config.yaml
num_attention_heads: 8
hidden_act: "swiglu"
norm_eps: 1e-05
rope_fraction: 0.25
bias: "qkv"
init_std_o: 0.0
init_std_up: 0.0264
lr_mult_down: 2.0
lr_head: 0.00609
schedule: "wsd"
decay_shape: "linear"
doc_mask: true
train_tokens: 471700000
max_steps: 7198
MLP neurons of a small language model. Each row is named by its layer, matrix (gate and up: input weights; down: output weights) and neuron, and shows model dimensions 128-255. Each number is 128 + 24 x the weight over its row's rms, rounded and kept within 0 to 255. Numbers have three digits each. A neuron's up and down rows have the sign that makes its largest values positive.
After each neuron's rows, "fires on" lists the tokens most often at its 100 highest values on Wikipedia text that the model never trained on.

L10.gate398:147115150128119098115083160123140185097167135136160136102136129081127126113090145123165138108151156137158145120131053120130135122143140095104112128114154115130155106148123163147111109130080118107121132127149105084118176100169129097090119164157125119136116136098103118147115140144113100222123124102144142152124126124123140132141099148147157121126148128145148122131117154117141137136181
L10.up398:129138118118124139145112110091148127096079142131127122134159146137109117071115128126132110154149112144148115115157149138120141112149121141122155148114158149180182137107082168157115095117114124160110162157150150130115104121154164127117092157124121133122119168129168114172134155191136078131110150073097111107137135145121145156117105137114121109128125089130103124141043146151155143065136
L10.down398:167126128142119106141094122140078133056154129160166125136147136153108136097144142150121152176092120070115088137109126100092095147117118166105179088096161167127112116106125159125140140112123114133118100092147118122155146100171136123088109138153096119105106097137103144175159159128110152119145153121101133146107108128147090140113079129154116128117119139102092140133126129161144122135139
fires on: ",", "ing", " to", "ough", "ile"

L10.gate208:135107137145161164143102099100097125122160105125162148042183160155133123143129108101125102125101134087151131131145099077130129115137091150167079114104116138112118085155179087107157132109123121134135131129114130092165111121120145127120147106148094120142168103086135134139131127122119157149114123128123150097109174124155118136149115161144102165162161159120128175154154102150102087117139
L10.up208:138140135148127135128109120116154170167176081118127122152172139118131083146141135146171124163188156083136133152143127147125163126097130183152177098130076130118161143076142126136114155137113101146121111142123139139161131125127091129091167074132164117161149103124150103155092136131092126077132143107097104099125140133145148149131178134132152086144117136137125134121150113119112135109155
L10.down208:158080138137176085122100145145132153096113156117125113103111120138095118133116097110091111148125154128146144092151113164152108143101175132080081078111082150126136105121117133120145141144140123134137146126168176123091105068135097153127174143111142119165112179121107116125136122159162116142127113133135137161141139166156115127100105143142113093099138119135124111141135128145113147111089
fires on: ",", " and", " of", "et"

L9.gate250:163122168144135137085162118131116139123195070157127130118070143105089114109138172127127123132150151118152128113103082117103143141181086141107077123083135107149149115113139145110104160153165087122105114147116144099126137114147127108145107145109150122139109169131164124160127107094123142107138186131162157108122105146150145128132132136122174117089146137153144128124150158156127128142155
L9.up250:156143126117109158152110111145151164112092118130118106160133138055146150152092150118116176142103106120097106095153122165097104133118125151080130145131092179153145166118154136143149119139114128140116124133144157155109102154123137122097145120131143157135134198151151106113182118188119107112095124140118124104156094140115148132114148163181096110129124084179110137111134138106133156135139
L9.down250:142114090123165132108108141113120116119108104112112151116154146138125078106123144121106138134153163110165130162120131125139107146129156141095182137111158118134130143131101109120136129141120110080106096069117136172167131119117131162150148127141109114084116194215133112116138116124133118137100143101151153109131142158148106110154107125143111084124182155148148108111099179125126137116116
fires on: ",", " per", " A"

L12.gate647:081088139099112134113139115119138138132095150119178072118141152130167147155110111137140151118177098081123119156121143098096129089157102173114119154134153127118113090152137123115165088140115118149148093170152106161161128148155214116135131127146153134133170153117117121068134139118142144139144111170126121104133130113089100140140122150161152096119146082121188167176083135132119076117117
L12.up647:125137133145108164109148158129159088153134152156141107125165130102123147156111095110110136140174137124121104114090149085113136113126126136142141113139154059124131124112113109099115145115170118149127124113156106130120106088141173122127138134129122117157097144122131161142120113149079120123114133101141108114095160129151140133140135156109189107133121083075148118111127123149129120186120
L12.down647:158107113081137113140106133082094175154159129126116089134080105173092182130124105129136106164137161136148162139148108131118145109157130160105070130117140090106157104146129175123110068118096141159118159123107101131122144138114117115107134133121078132118087120129128116177128129166153138144148126105113147104134092108155142110123098125133129143106143094122113130134122145172141130141117
fires on: " c", "m", "is", " C", "er", "c"

L10.gate135:116140099134163191113103101118164161127147163164114093147150124112097123153125115119131122138138115127118175104096129116122131168155119144118177120155120128066122123137135141090164170124100150161122108130157165108125138117129124140106154131103153175105137130103115113127113128125122102133137157131154133140139142133143079143111123124122138136161129154116110107096089169135136151095126
L10.up135:145140085100089155104137133136167163137129133114120105139122152143078123181155119105138133140084097142105117082148120135148092140155122130121111145130100101139133096097114134097155152092146105169169152145139147130130139095116131120178085134145111083119148123109133126055143131093122136128125162142175114132138096096117154129107142119154118138138139169091076121132157138126134151111101
L10.down135:122133162130042115121106105172157116157134119135081157129110082135107107135148147110128185109091171136153117155106148140102107112159125139148108121118121166118106119152132141116143121135103130132098123128194152103157137133127139130136151170153117157081142145159117100124106101124116135126104121109174131142145113102168089139144095111110124144099154168152121119122101122110178126135116
fires on: " the", " \"", " l", "ul", "r"

L4.gate160:098118100166135138076163075154069123108095115182123095123122131139129114141134146113166137088147104129140154138128143134139126100166081117165161127101106114164095112137097109123123134080154150170116120121094134140112099146124092133149160145146152102121104130101088148106155146114168141101113166130147137143148133113121153138138140130123121137168162116073112117145124198123153122133164
L4.up160:100089095128145141165164103142087155120090063160104107102148107182165132161153154138155162147142155116144116108123123115093125098113116161102097103113100128084117149176134174105118137120134140134095104133121169119122145139122138132134117122160109136105124131139170151116114104148085116127126147117124125097111127128114099128110175125133118147143120126102129129171142182135111096113136
L4.down160:145097179150160134131132126101104195135126149119107152152104097133111109108129166117147127120129111133074083153072100130131123103147143177126172091124087121112130168114149077135124149125086178100123130116126106104094130146134125079091165143127097126104147169116129094123132153125118189118171091121135113119107108132119117146145153129115136074176155141120157106147108134122156132134151
fires on: " Co", "[", "se", "cc", "ational", "ec"

L11.gate395:139120125083157120143098141167137111134156109114139118143172106143138145131050150170074109102150075100163140136112117121172096152120157174129126189143138144111123104107156128101121127141125119137142102102179106130101162131136157134105114104126124111106098143141154089127098120121127080137137121185149146096128107140136136148135150123124140143120115134114130154146097141136092086114119
L11.up395:152131138089056139156109156158110120136121096100143120103133133126090137133093106116127163093130127150101098156117107087156119102112139097150160128111130096119092147137132109148155105096165109094119086131148104160156138121156176126140107147141100106126144119100131130120133149160149086145116171128101163114105111115145180128136172113126141115133135101139106097119168145135127126164102
L11.down395:116135101090100111153122106116158133126141167099127170108103135119118161146169084082098078134107148118120133114133109147113108092151116121127038100127144134165101154110117131114130172105113146138159127105136181122147132130145126121140132170145153074117127114148141141085135148130185130094077155124141127091174136113119111088136157157101114124088148116125120096111100155112143119115124
fires on: "ed", "er", "m", "op", "it", "ing"

L5.gate82:138144145146140178130136092087112161152110160178129121155164101079137130107150120145163122162127143124156123119122091122124106120133101096134136109131140129159151141126186066145147125123129096137110129168135159092104106171112162124127094152107170144142164171142101137092132153107100165142141098154096140149139115104136144159171144135114130099143136153147070168143128117109132136148107
L5.up82:103200136147133170110148138131102118169104160152147084138150112116138137133132132151109136115121122114095108130147125101133122113134099099083059117141148169146108106161128100142122121144116128143141126140088132133108137128134128093138115126102091088130146117130092061159094167130110125112098143164155100098125160144092116102162148162152179131135176160127099092142117118179137113170109
L5.down82:135126126118136147105097111097124141160132132130146084134114119171088089130158182144172098137134107148154112145142113155150096102110134123117116107118104086150148111148136134105148139111119134125167085104093153132133128142122112145134186151108102120128098179123140099163147130114093155156141147158143145097117115117107109104126090128110142133128149150124118147107146135133139128127107
fires on: "e", "il", "c", "un", "ree"

L11.gate525:136151065126105111126111110099135131080134145121103143087127133121123130115081145124124104153145142101152153130158129139135120158130131127120103073125131084110106089123114102114170148136126125113110168138110124138180158099153157118052144108157111098141129167127129112108138125154119162162112146146103121141167124130124132142124145153092064159111105125127168145128169122143071123139125
L11.up525:126133160099133175142095121113133092130131107162129151116139153133123151114120127098121161125150129069104108119121167120144135115152115137121112167100079118150167083101109084095144138146122147109089144138139110075154127149171135115072135099145155094144101143114059126109094154129139114125129156138121101125131123153150106166162146107101100134104127144102134160157191133173119133110142
L11.down525:177119128114101121148087133141135138125120148149094086107118105071140146125148091123144131140110167123124148167112134145124107146144168101118019116136073127159131114072139175160090133145099162118144169111148095095090106105161153116106111123133167118098120146096122152106090104095088130132138123130130142077150137107127110109088122152154128104125174159135150170121108117154108138170118
fires on: " of", " and", "ing", " in", " for", " with"

L12.gate255:116133118139109111094141157150124142164110070129094136123127118131163149138118144147129122157102122176167121098114144176112113134074142148133103128183160130154132114131142157143118125120119143114161109122126117081117104133142117123137120112107135125130110177137146170093090097128159120145158137150156123087088141185176128100128093178087153133150168120151119145148155133126085095156131
L12.up255:147124114128167108085106133168150097139139142101103110143133133128119112127138159160148100129127096109140085131160150113090127139109100132121110155142112155130113151138118109122145126130107141127145128153115164101128093111118144140130151114108114113099089120121120104134108144088125077090144085154159098119103165174112163141139133121081101149100190149148133110123103074133136142122139
L12.down255:097129093090098136133123141147128085102140104099167130109113119160135125139102148105146127114124161085171168106149178096153121150094079157110164140158147168136124105089157126122121097121142123148149128143154110089115095171127103086114105159115116115101143124142134103096126118127138118160142107123138133073132109055113121111129143139122124153170132087127125161137114123111104115163130
fires on: "i", "ai"

L12.gate179:166076138126118105116125107134132157152122117127137104143143113085110028104149122117107086122158096111153149138133185158143125168131143113158133117094115113145145106162143156114158128140106115090090146156150142119130156126127150170121120166109121083157124162175136129079176131117114087090112137147155135136121109139109165128156140145100147111126147130143098152141178161164167128185111
L12.up179:145120141145128128123148139139175094155119105147112136161155113101139127102097166102141143112073096133119121167152151109145163102149117152106144134096122155151109120175163123150140108099133152170118103134146142173155143151109189117096130134169142133149162173144109074144154124110124096126140116129174123119130152150121168116152095156123132150156126111109167129141153147156103125112133
L12.down179:117137120119130162141129135092093105099095127079088147143134183163142090150136100108148153130099116107139123114137070109168111129127108113149129091096130148157139092121145152119166164143110121111124111144052122101170150099134165127149147125128119088118126149163180147139104144124137131131117108062139131120131113156143104132133158121118102124131151121125131135138159195081105111151121
fires on: "ust", "and", " part", ",", " Part", "at"

L10.gate23:145126113079154072140130106111128094162119151081149135108108129075130109111151109119111110167131137110070127145157085145138083143094140111089135111119142101135105106098121076120173107131156130137110144155159168162156139148093130132139142136137125127114171146145156117129138089124117118116150172129091156126134136139093148175107157142151099111122065115107086111112091141110100147161169
L10.up23:137167111108106123145134117102111151118165117105108127135140128102125119107137159132145140158164146112110100123128114144109110132095120118126092163067136093169106131117088148165159143130151103140086095157177126184170165111131161146151166099098105048096157168135165141144125115134117137096153217126097163135142101104113129133127173137155097108135109116106107138141135133103122137130162
L10.down23:096123082077136134126152168122136139172132132083158119105123130115123131152136108081143095149117176165077169136136135138154111089081120139088134133199174125096143143097121105128159100162136140101199136108134188135134107139112129087104140152123121104102128096151171163143130127117129114098096112121118129132139136119143140158137092162090153147158096108133139099119114152137158113151170
fires on: "os", "ed", " |", "ollow", "resent", "it"

L11.gate444:101114127117147117127138114129152101134159133141156141166124128154113187118116138127158136144165115164170127131163121122153160152091105122090109141120168106135119097132097140129112173134143094189140134109144196139087088114146126141102111125081161139165161121139063168104128110164136103128144137140139153128107184143126104150120120139119126177155182146087169123137149089102122137180147
L11.up444:153100176095133122129148106108161130112173115115101133126179122145130149155127119115156135097116159148120140108129147110113080151150113142132129105132170157080098177160105113130133079178124106145133091152134140118148166107114104115114098112114120172162135098124125103111129144143119084095136162121121128146136161063082157124138132082106089135166142114120124097116110114137105122116136
L11.down444:098126147129089122122108112159117143148133124129141178150161133102094110164150123182142103174107167128129075113135108104086124085072117086111136135143125139096177168100128125130084122152164163137203114159117160139141170151110112154106117126099154125171142119113132119167135138140137156099164118070126143100123114163159147119119153114117113105095141144127128123140139104091130123143106
fires on: "p", " comp", "ther", " by", "f", "du"

L9.gate8:117109148145102140106160121142138127138144107168132157120142105162111132132123167156143095128118146126165084151133073111083092137119130100155101086151167075104126120131092144131099124101157110060135110116123143126142156125157124128128074149144129146140101112104134111162165101136131148116164143143116096153118130149112141143150135097120143167143107145127150107169094114147154100152152
L9.up8:173069158135133157106126136138117122141173126130151144134112099163131114116125142104156118124122110166116100153117098116122119111119087092145128145110140129149064092078109114115104129127142125126126133150128129104121158114137147148111123119120161128144125102084143122138180113106116103141167159131125114110136152126103157132180138081105112137134128128131137098138135112092139104118105
L9.down8:108164117082099111110109145151134103100150132116137141138163126141095128135125127080137130110111150132118157096153132134136106105091114130148120134170153111096127193103122134132129054116153108134163116113137148086139150108118145086136057149167134167105109128108162103168145104090141101120146126149171144126153123127096146160115135077126136140142118132147101100152088095120124124141123
fires on: "or", "ist", "ach", "er", "="

L8.gate511:135153110143112180095175138080131104138117083144180129139132164085165116131141155160156121140149138147100143105107095119100135131142129134123150096142124128119116138135116102169126130079160072122121099132114103109144128132118208106081162123091101151145148121121082094122127162105128126124092125140116103117123102102138164129132087134121157123147142098151146159131123147140102164095143
L8.up511:171179122092162136110142157156123099129146126151110126143100134109084140124113126131110130107125120128099149093110152125167080106162104108114075160144152134138108104143130121137108139163149116170117127091107118127164140110121105130149161132171138136155130126148161106136072094128145111165167117146160152135147114166134123168154132153131100150120142124125186099120146129122137116153143
L8.down511:141081127105107131152134130133113105140110076121131120173126139107136140123139122149113144077116140169125134097118136077098087109137139156070068139099161097086168108115127132135104128138138100133132170142126157128144165166103112156137118135108116164152127110103141077143127138138153125144162129146172157138099098141144120117135142060123117114166123133117141113147144124117109105131131
fires on: "ab", "ill", "ar", "ow", "a", "il"

L13.gate28:125153155125115135161091103133129118148163152175155112133101122129099135173106165133127106103140143087165089166142138148107081149108122136139185111135152091139132150107107090136140112183141100111135121101147098113153142143153152140093082177086155151127099090091124149140180132156122139141113144132127130152148135134128119128110164133088127066103145145125136104171125087122127147157118
L13.up28:115135176106116112184118116159100125149125090121113119119136126107108111139173103098157139111111155137148130128125136111148083126107115126129142138101122123135127120097100107090147137128125131095142119134134144088153174045117154158047164165146136109144097125098179106152122133154119133164127110102145075147133112116128119137144115140109177127107131142136142104127115067123135141126138
L13.down28:111160116109122113110127143129139080167128108158120113093160102123134166130110132113145114121090124124105144127118122096135129104094112131130140073137115122108146145125136145131148138133118136106113115089141103137096159140145112148123106131135147119119140147139141120118138102082124153152172123120111136126145123152138115123125186075070120104162112138160128167137128140127106097135117
fires on: ",", "er", "ist", "or", "=", "end"

L13.gate342:119112165117111168135158160091117149130119118142161151058106148153102116140106146106116168122110176120113146118123178144068125143133139104128122121078108136157114165128146155118117141114081156148094143148122151158100121092157125157141151140137172124129131133121148117119124115134134127116103123104157124083104153114132131166164118090134148205102154089109144137109118149149114127115139
L13.up342:087121152117121163131113134137117130139145129137116136146071109123116126105155142188102181161156126119162127156115147149159130158106130126141135128110058085070118116113125075113114134136170128157112110170078146128086144076142092094090141152113153145115089128103150140119099178159134147135148149134167120130092135110109134160143120156083111174146121102190102138100105133151144135125094
L13.down342:131149124083133157160132126122154101091148087115123133091108135163156114131144162133154146067107153141147121162138163131105132140143109110152078150149090101113127126131091091089101106106122124155149120096136110158147121102144090120100147138126138129094133112134112146159154163150136118065128076102132116135118090174144090133136153108106116126100142089101162110145091124127154124121128
fires on: " as", "om"

L10.gate289:125160104111116131120131114146108101120117142124101121148117115105079176150136116142149109179152140120160128088154135130170129126145133157160149162177154117161121135161134133138128141140169148121120135121150101122105143141113142174164086154095123091123124127126155117135117131158089124109116092112152104144132103170139133160170139079115120137113151171114077118161160148113133108163130
L10.up289:136102135099151158153127134117150130138089129085102170171135133109121117153117080115115107135122109122135140114137116092151098168108120078134142159097147175128127139081151151142181141159138151117157109088131165147144113127159173092121139175111138152098141129113117079136157129124119125165108083110150113111113144128110122164164171129133142101132151092181122109109159110137139132117113
L10.down289:106140074147165134118157138135132103137152113127158144124170093114133117116139166120121140143093148111119178134158115122152088135146108109127136161156155119120146118128159129117130160171128115147135151139111114094087091122099112155148125160130149114134147143102112112118135136133159134116182151142135149120129139120145113193154143116149107175156159120163167155163142116091162117143140
fires on: ",", "==", "e", " pe", "ed", " en"

L12.gate382:106146141079134131091125116151093108087131095125156095150160147103115111135131132113119077107146127162139091129111094118121133122138106072117120128107118139105130132150144126134113121124077088156178157095182135136132119167138142179159131114125145105149108120122179144161117111085131121131138112102102142131182133160132094133142122113174105134125112105138115148159136166186135117101124
L12.up382:108171097098099183093161146099132109099102131138108141108134123164120112082134107153096135107131129114182124136142113098144170152099112141123116131159132116109121150126129131083123138115124122143124161113152146106106123081161116141151155141128144140130142149111146153167165118146096128144169172117152147068151128098095137127112119150053095084120152090116138137157168125156162167147119
L12.down382:122139176121110119121118147152075109109107122118121151124158166108156153109167092140137088143110112156081110101104145150121111154118120126116053122148133139111110074148155123106112100129114151111105132075161114154142094123116131124110116119161129112105146150103114126097115114114162129090130143177137090102138107154116175113180102133073151140135136136129116160117104128143133121123117
fires on: "ed", " comp", " was", "ro", " l"

L12.gate362:044119159122112106104129105133168059085116114119149113128109157097108163107158148159138107149146121138106096094129101124139133147151107115134131125092110146124143168174124134185125169101112075142150133124142104133127118099146150131134150136127161148163115150092103109170149144111130084132149097141103088122150163145135124138116121147132121110117132127121091119135140121143116155119127
L12.up362:108167143120113151124155137111161135105115137130124132098116149158091129118140146135139134110107114131117112144098110137151070073141113134163112092107157136111113156103129117191100134117119088152145147123094196128128130078135150140157115142106142141134097173128114120098142073098104118119115173103171131133133153136107110137140147145145143118129147146119133112112152137140141162140117
L12.down362:140153137079098146144175127166125118171135122152113155133122138098118138102132158129131133127097149114120138097135066160138146123150097125126071156117102157136085155170172202126090116158140155159131141157137157156142088119135122152145141107108126111130134118149122104124102165124144131183056117081108146120151125155105081129129111100133100118129155175117100165128112124125119133145142
fires on: " l", " L", "il"

L5.gate578:064144117124152101105100105147086137079108171066137165111116126105110158132142124164070154132094166140158135148125126141106141119106116143160121124121134159137104116109156145117120119081152121159146114145088120109135161130164137148140102140135100101148113135126127140115111176117115136092100141137175093125108138124144084151135160153133141123121143131107151100125120129176084108131116
L5.up578:099103174158136160156141128124077097114122161117144133169155141118111131122167132127101144129135126100144108154138116161160131162126124146117127121131120127142115110102173111176103186167153086196165119135109105106089134122133133168095121119136144104143087156101148113125101144145136147102093144146127135117112145119093146176096107105115126106162117130153139096111100122108106138109122
L5.down578:129104121134104152126118129099091151137087174147057112134115095136151166110135114126113094156151106149090125151133147139106145137130129140077132163134121100099128106095101118179095122116084119108150109152100135112133099142133151108135119115113142109140091155133185158178159143165081173136107128094100187114118109149167124150079094113110181180129120125116175098149129129121118094099128
fires on: "e", "y", "om", "c", "ed"

L10.gate261:160113104117145165153170126133122118117111116106108155140126166103105146115118154110132089079124103156159108107131105135140162111146082117103130143141143132133113101164119199135100138119093141158062135087139139186124118127104132163161126185086122122105100145166146107138132151129101112117129152125129157125141126116163171150131121121138111124113160159077162154162092139105130118144130
L10.up261:103141100126089101192159140134129106138120111118094126147133141130109166171067126139075129112157128144156092174088107144107083143116112148147166135153144110124127132152112170097157143116079091085104111126145123124159128076101158187147100154136138110117120160140129137145157136113123141177099140149119153145131066153089145124132149133135108096149101106151151116130137153104136099106101
L10.down261:177106148088136154127144095139147155115159124112126128117151134115092150089121102128154126121131116126140100159127127076182122130152108092127092120105129096164117098071108132113115142127139116141133170148157129178091099148143121164164102129131130129091140110137133126139134133118125166159135141092155134144087123128100132193107126102078093102144122162101124129141119159130115141126156
fires on: " that", "ed", "id", "ing"

L8.gate625:108128112120143121107141135125130151139164119144083121117116135113112139120153120166132108132138137124145147166123119120129162142141160162149166082124144139139096066148131107115117144123134132150126106082154096161152110097112124116109092140139178125139085151140135127127109155124136119122123128180136089164090105126149104136128137158115151130104148103149152136147091128154143116141160
L8.up625:123137116088162085085150093155139125107152155119141131127133118124139103131151156136126117143106116126140113164148174089145150167137155114113110136137088117142087129124122168119121088140123113082147114085129155075115079127119071135116125100146146082144114102108165128130133104120166103148134144152124051136098168118093099137151150113124142161095185137142155113139152130118142123120141
L8.down625:115152122131121137129116129140153129115165119160112149158123115151136118184103124136127167118090114122178163140139145079094142124096110146157137107159122087095082127150120075136110125120099135111155106146143121142097123103121105115138135065123133117135123139079161087081116176140120164115123127080114134144122137079140140123100160155118140100115088163140104109121111097109127083152084
fires on: "on", "in", "it", "al", "i", "eg"

L3.gate27:081145130127145150131106146094088122129145108159190140128124148114150086145111068119137127096157107157127124096130115132110099103149126157105108133115128153118117155145126111154146116150114151163098152135116090139127155191127133144120096132118156131118107107126155110123140117104112133155143147149122127120134126130141152158136181134125110143105175145122102096094135134124147081114090
L3.up27:128112166089102146130129155137091135101119155127102131122183107142109135145146140148093138106101124097112160135147145124142082161167121137109106172121093143110145141124131123131169108095127152119172147152108139149125122131148157120078169120139171174113150113148130155138150094172134109141190113107101140121112114111168155081118081109131111115137097123158120089121139107122138174150179
L3.down27:130139123115152126111128134061148152149163121090100112067117128119121109103156110138110126125113138168130115107119169114118126157087144142159120123140090095151145104201149161142069117156111125121146103096156089080099102148152111098102161172136106167127121131176150116117137127166143117097113109166110089098149146142128095153113164134147119120151150138129164083136157145104104119114141
fires on: "ip", "un", "uk", "k", "ab"

L10.gate370:176124102124137134142133103140161159099111123145139107126084108124160130128146128092120117160180084137154125133136134102106085110131085160161131082136071115165120155169138158134156084116131115118134113125136128127119130113144173141159111141118129116145091121115132123138154111135117161150163151139155117114128133130117097144115110102138102138107146165119153140094120159129128122103092
L10.up370:120148126078143123122089112076141128109137119120115179113141090113106176130145081133103120099076133129114132126108128132137136165115099158082108116085124139150192088154105124136123137121141148118154166121052110135136147112113147136135145159110117158061167124121124190157071144118144108129109146098142096115156081120146107094148114074079147085143144142113150115172124156108149162140125
L10.down370:124161141081134103171130148135139110103112138096125121116104132180059133151160107128133101140141147135138108092152124151137152115156107175116067139108150130176140125146128140090105133150158116123114081125144104104131145101099145130153136121140158094149131136137092131199119162114122131161054139115132122157148129152110100149117141130083153165133167153138126159147152110148116148144133
fires on: "\n", ".", "2"

L10.gate629:166090105135102095122130132148133115104121159125154125164134119116105135126159150137138179152110152113108115105169149187115124090141153050120144122132142107144146172128112092096134137192151144163123140135118131105129157090161113167115117094111127167093121180095119096149091091112126146151117144123175099144131142113114185118148156164149102140082103110143140165133157167139144113151175
L10.up629:124128120133113138125138119139099098129107130145123114171156106137160136089103115108075110149102115121126139101157101141125119171106174098143175100114167146114151128138134136152105139168133106144102146120155141102111099134133174107118123108136156166153148122110116098164151115137112147138159140154117135106159141173112171169120161108106135144124123116172103125133141114110117087190100
L10.down629:126132126140131162145109116153184152120099120172123137092157096108143129151153170134097147133117159147098158135102120117157149116127117149085122133111119149061128163089101144107108102091153108138116134109159133159138118081101156124128092148109127125145146065118116096139137144106154116106120100129141178129115144128119167121126140095174134111136115130099121175082097141152096143166128
fires on: " on", ",", "ac", " of", " from"

L8.gate464:098079114130160181120155094120128145161144109155149146170152133117145096159152147153110143143140142125136144104156100113155085091093105119093145152111097120128092125170097137119135129117090156149162088103118115156147143125139126175106115078082112109129128154149126121144122148114101114114145143139145138104130115136165080127129155134177166123113138108108134110096136056165112101127162
L8.up464:090130103110163118139181102130136123104134151082116125131180165097131147176083107169129141130098160109117066133141124131145129136124121117159133143137131124097129129161094083103142145147132092144154100157050116145158133141159158127156143165132081127153144094088110107106139132103156101109118160123073131123136134127119135172132161150116146133147115136156125101105120163140132125119147
L8.down464:139122134138151146165141126138103095093106104123144133146180092152152118153129145102082126137131160114135139139126087125114161112142145130102093130119096130131123129120118131149121099131085124158137101140074147132130154097121127149123137096104153109099143137112134084104113194109158130120142127109151112096136138126131122147133137156131099164086127093090125120077143138115119132176078
fires on: "p", "f", "ed", "at", "ue", "il"

L8.gate622:104119142117098100109139126144124113110131118182176122189127131113123144114135106112122158160137148118136141121122115116122096167122116163148158106088144099184147141119116086095120124127162080117170089097124114106131119129135131178124082105134140117127146121138154108110149100150099135153093144118096132125130107153103115174119145129109090089129118133108143081107116131148094135161143
L8.up622:107112136151108092124141143122127137133109083146077171114102125098104105122100152112116124153130144175196142140158139112121078138139130130129121112081079130140140137174105130097108122157100100132108147110128139081109169130093170135130139135135133095094188142099160123139143123115110111139120109139148097129103166106116157160094098135154150104090095120126168136082186149116111135119112
L8.down622:114125147109137111157127141107148101113098086112120151109100118112076125106110157131122131136090119106093140126117164110107128122144129121112087095139068116136104120112139141105190076121149107113089148142109140163091124173146104119108102106138102145150117137126120146136138128109124147174143087132119107137134166117126136126129161109089105153129130093127139127125155135171148137115107
fires on: "O", "ist", "ory", " War", "y", "or"

L11.gate48:147133097099161159147107128103100158124144119142128115134128119169119111112181150128093143123125117095179148117150132108103085108147090112135105102108095144133129155150142163086166144177128133110114116069146120111132156072134132137148093139116120088144145132135142093138116137119112180161149108104136063128088113119095085181160174104089139149163159117117098142135121141121135141142153
L11.up48:122149141105140119160149107108084152118108112070132103133122102155100159146102172138111118134136151140163146108152105168140160155147115134118113166102147127130142125105146159163092110127103102081149090170114116091111128142170190135142124159098104153167138092140101106094125138102111127142109146129170118153102113140134116103164132106143146121135178140164121137124151142106092114143132
L11.down48:125152159109143099149186131143105126126113171120158139176110097143157099113162158106147071161107110083135156100148109109101120079157071148112089143143123117125113106090096117162130155148157122113123144094139128137126111166098119113149127107112117139117135123130119087134123133099132139100091121184120094132106099140125140093109152102106135126151132163113138148165150134102116134132114
fires on: "\n"

L12.gate349:141155128158134093129117103145150152094171104116129198160142076139157093150101093159083164110143137129116127142182139073108093109153108092143137155111123142147115137153142126120129135121149152120161150094113090103178172154155121151155141137095122138141137138148105145151138136134136122096104098135147128127146107143090163145099119140125156141097171137125114158102125125115094165131122
L12.up349:074137139117124121170107156119163149107108103078177138155155131134153131114149151129113149120162156124132113132143127096094114126110107109140134116177143142147116165118104109152144091104145131115109127100147091116099176127120151141155148122149128103129153088155150144147165093119091134136113113141105136108107079087061158080140103152123154120117133131129093107159106126093152174109131
L12.down349:108127112119132169166109165112120114111140107111124134102135108109100139096115143134103128094122141097104089119138129117132142106139123163112166139130135153107114140126132139143128105117102139091131151091160149108152151119102097132151184112097149112154090113151155130132127148116070122142137128143092122128104140137096110124120141118145171135125119140117113125098099108163100140143110
fires on: " the", " /", "ar", "ag"

L4.gate100:121125111119157084115167126095107155141152119094112134156128115114123144124117143146123121130139109118169160120138112140140127142110109114077146085133130142136100153109144054146096118072122131139137094099167202130138115139135140103118147141143143103141115111142111104147136161107166143129144142146142090123084112132098127105136137110151125124123143084122155150160130118165105118114135
L4.up100:108156158133128145102169150127100137139072125091121157153146130103145132129100135157126149126098184122116101143152108146107140125176105107143145138133127125129133154111151142128128160147140124121144109178108124157110144130095104126102127131116140137149139158163107090168103142123123147096167089132149101111112129139112099171168136105185112138158140141143175099155078141136143127126118
L4.down100:085139115081142177107116097113114136123137115143116145158140128124086133155149146138131114116130160132173079132165125138148134100127121151145130118178108122160116148143114125129120098098164119120158163135100161151142148131106144129119127152101124122120142123136123109125148113147165131126159129155168090087124105140122127128129089118125119128178120154175105093147142140112128089068126
fires on: "es", "e", "il", "ec"

L11.gate291:079130139141088095169115132157123112144153142130108134113174138162120139157159158119143148139110152110142149125133125141105147127138187155148106143125113126149091106109138115101124134126095131125099126115197114110130148107172180101141109132138121193127120162085102095134147120140087101080115089092155109133095135156100143128124136153123089136108093123112183147123161153143114138171109
L11.up291:105171185140147124125180135121102095131131118140175086133145136144104110135154131127096170139131116112149138126160090160150152134160127150123126134118118116133155112104103126154122121112068149120095084116141114091147112160175143137125109138151150195174096092148132097158133120119130136134133129143139164104145135105138096143082105111124128166118146123141142145148157111138170113133164
L11.down291:135141152149125118123118111122145130132168116107123137122134136120076142106090130151144145158129157158125127164150105140107139143124125119135027109120107100137135120031105126142115153101134113131094138116157128143113113119143093123122107130169116129143152099126129126107110125156152137172140155128123114104130130167103141123104106138134122152110102105142115134147127127127132133127125
fires on: " of", " as", " by", " from", "e", " to"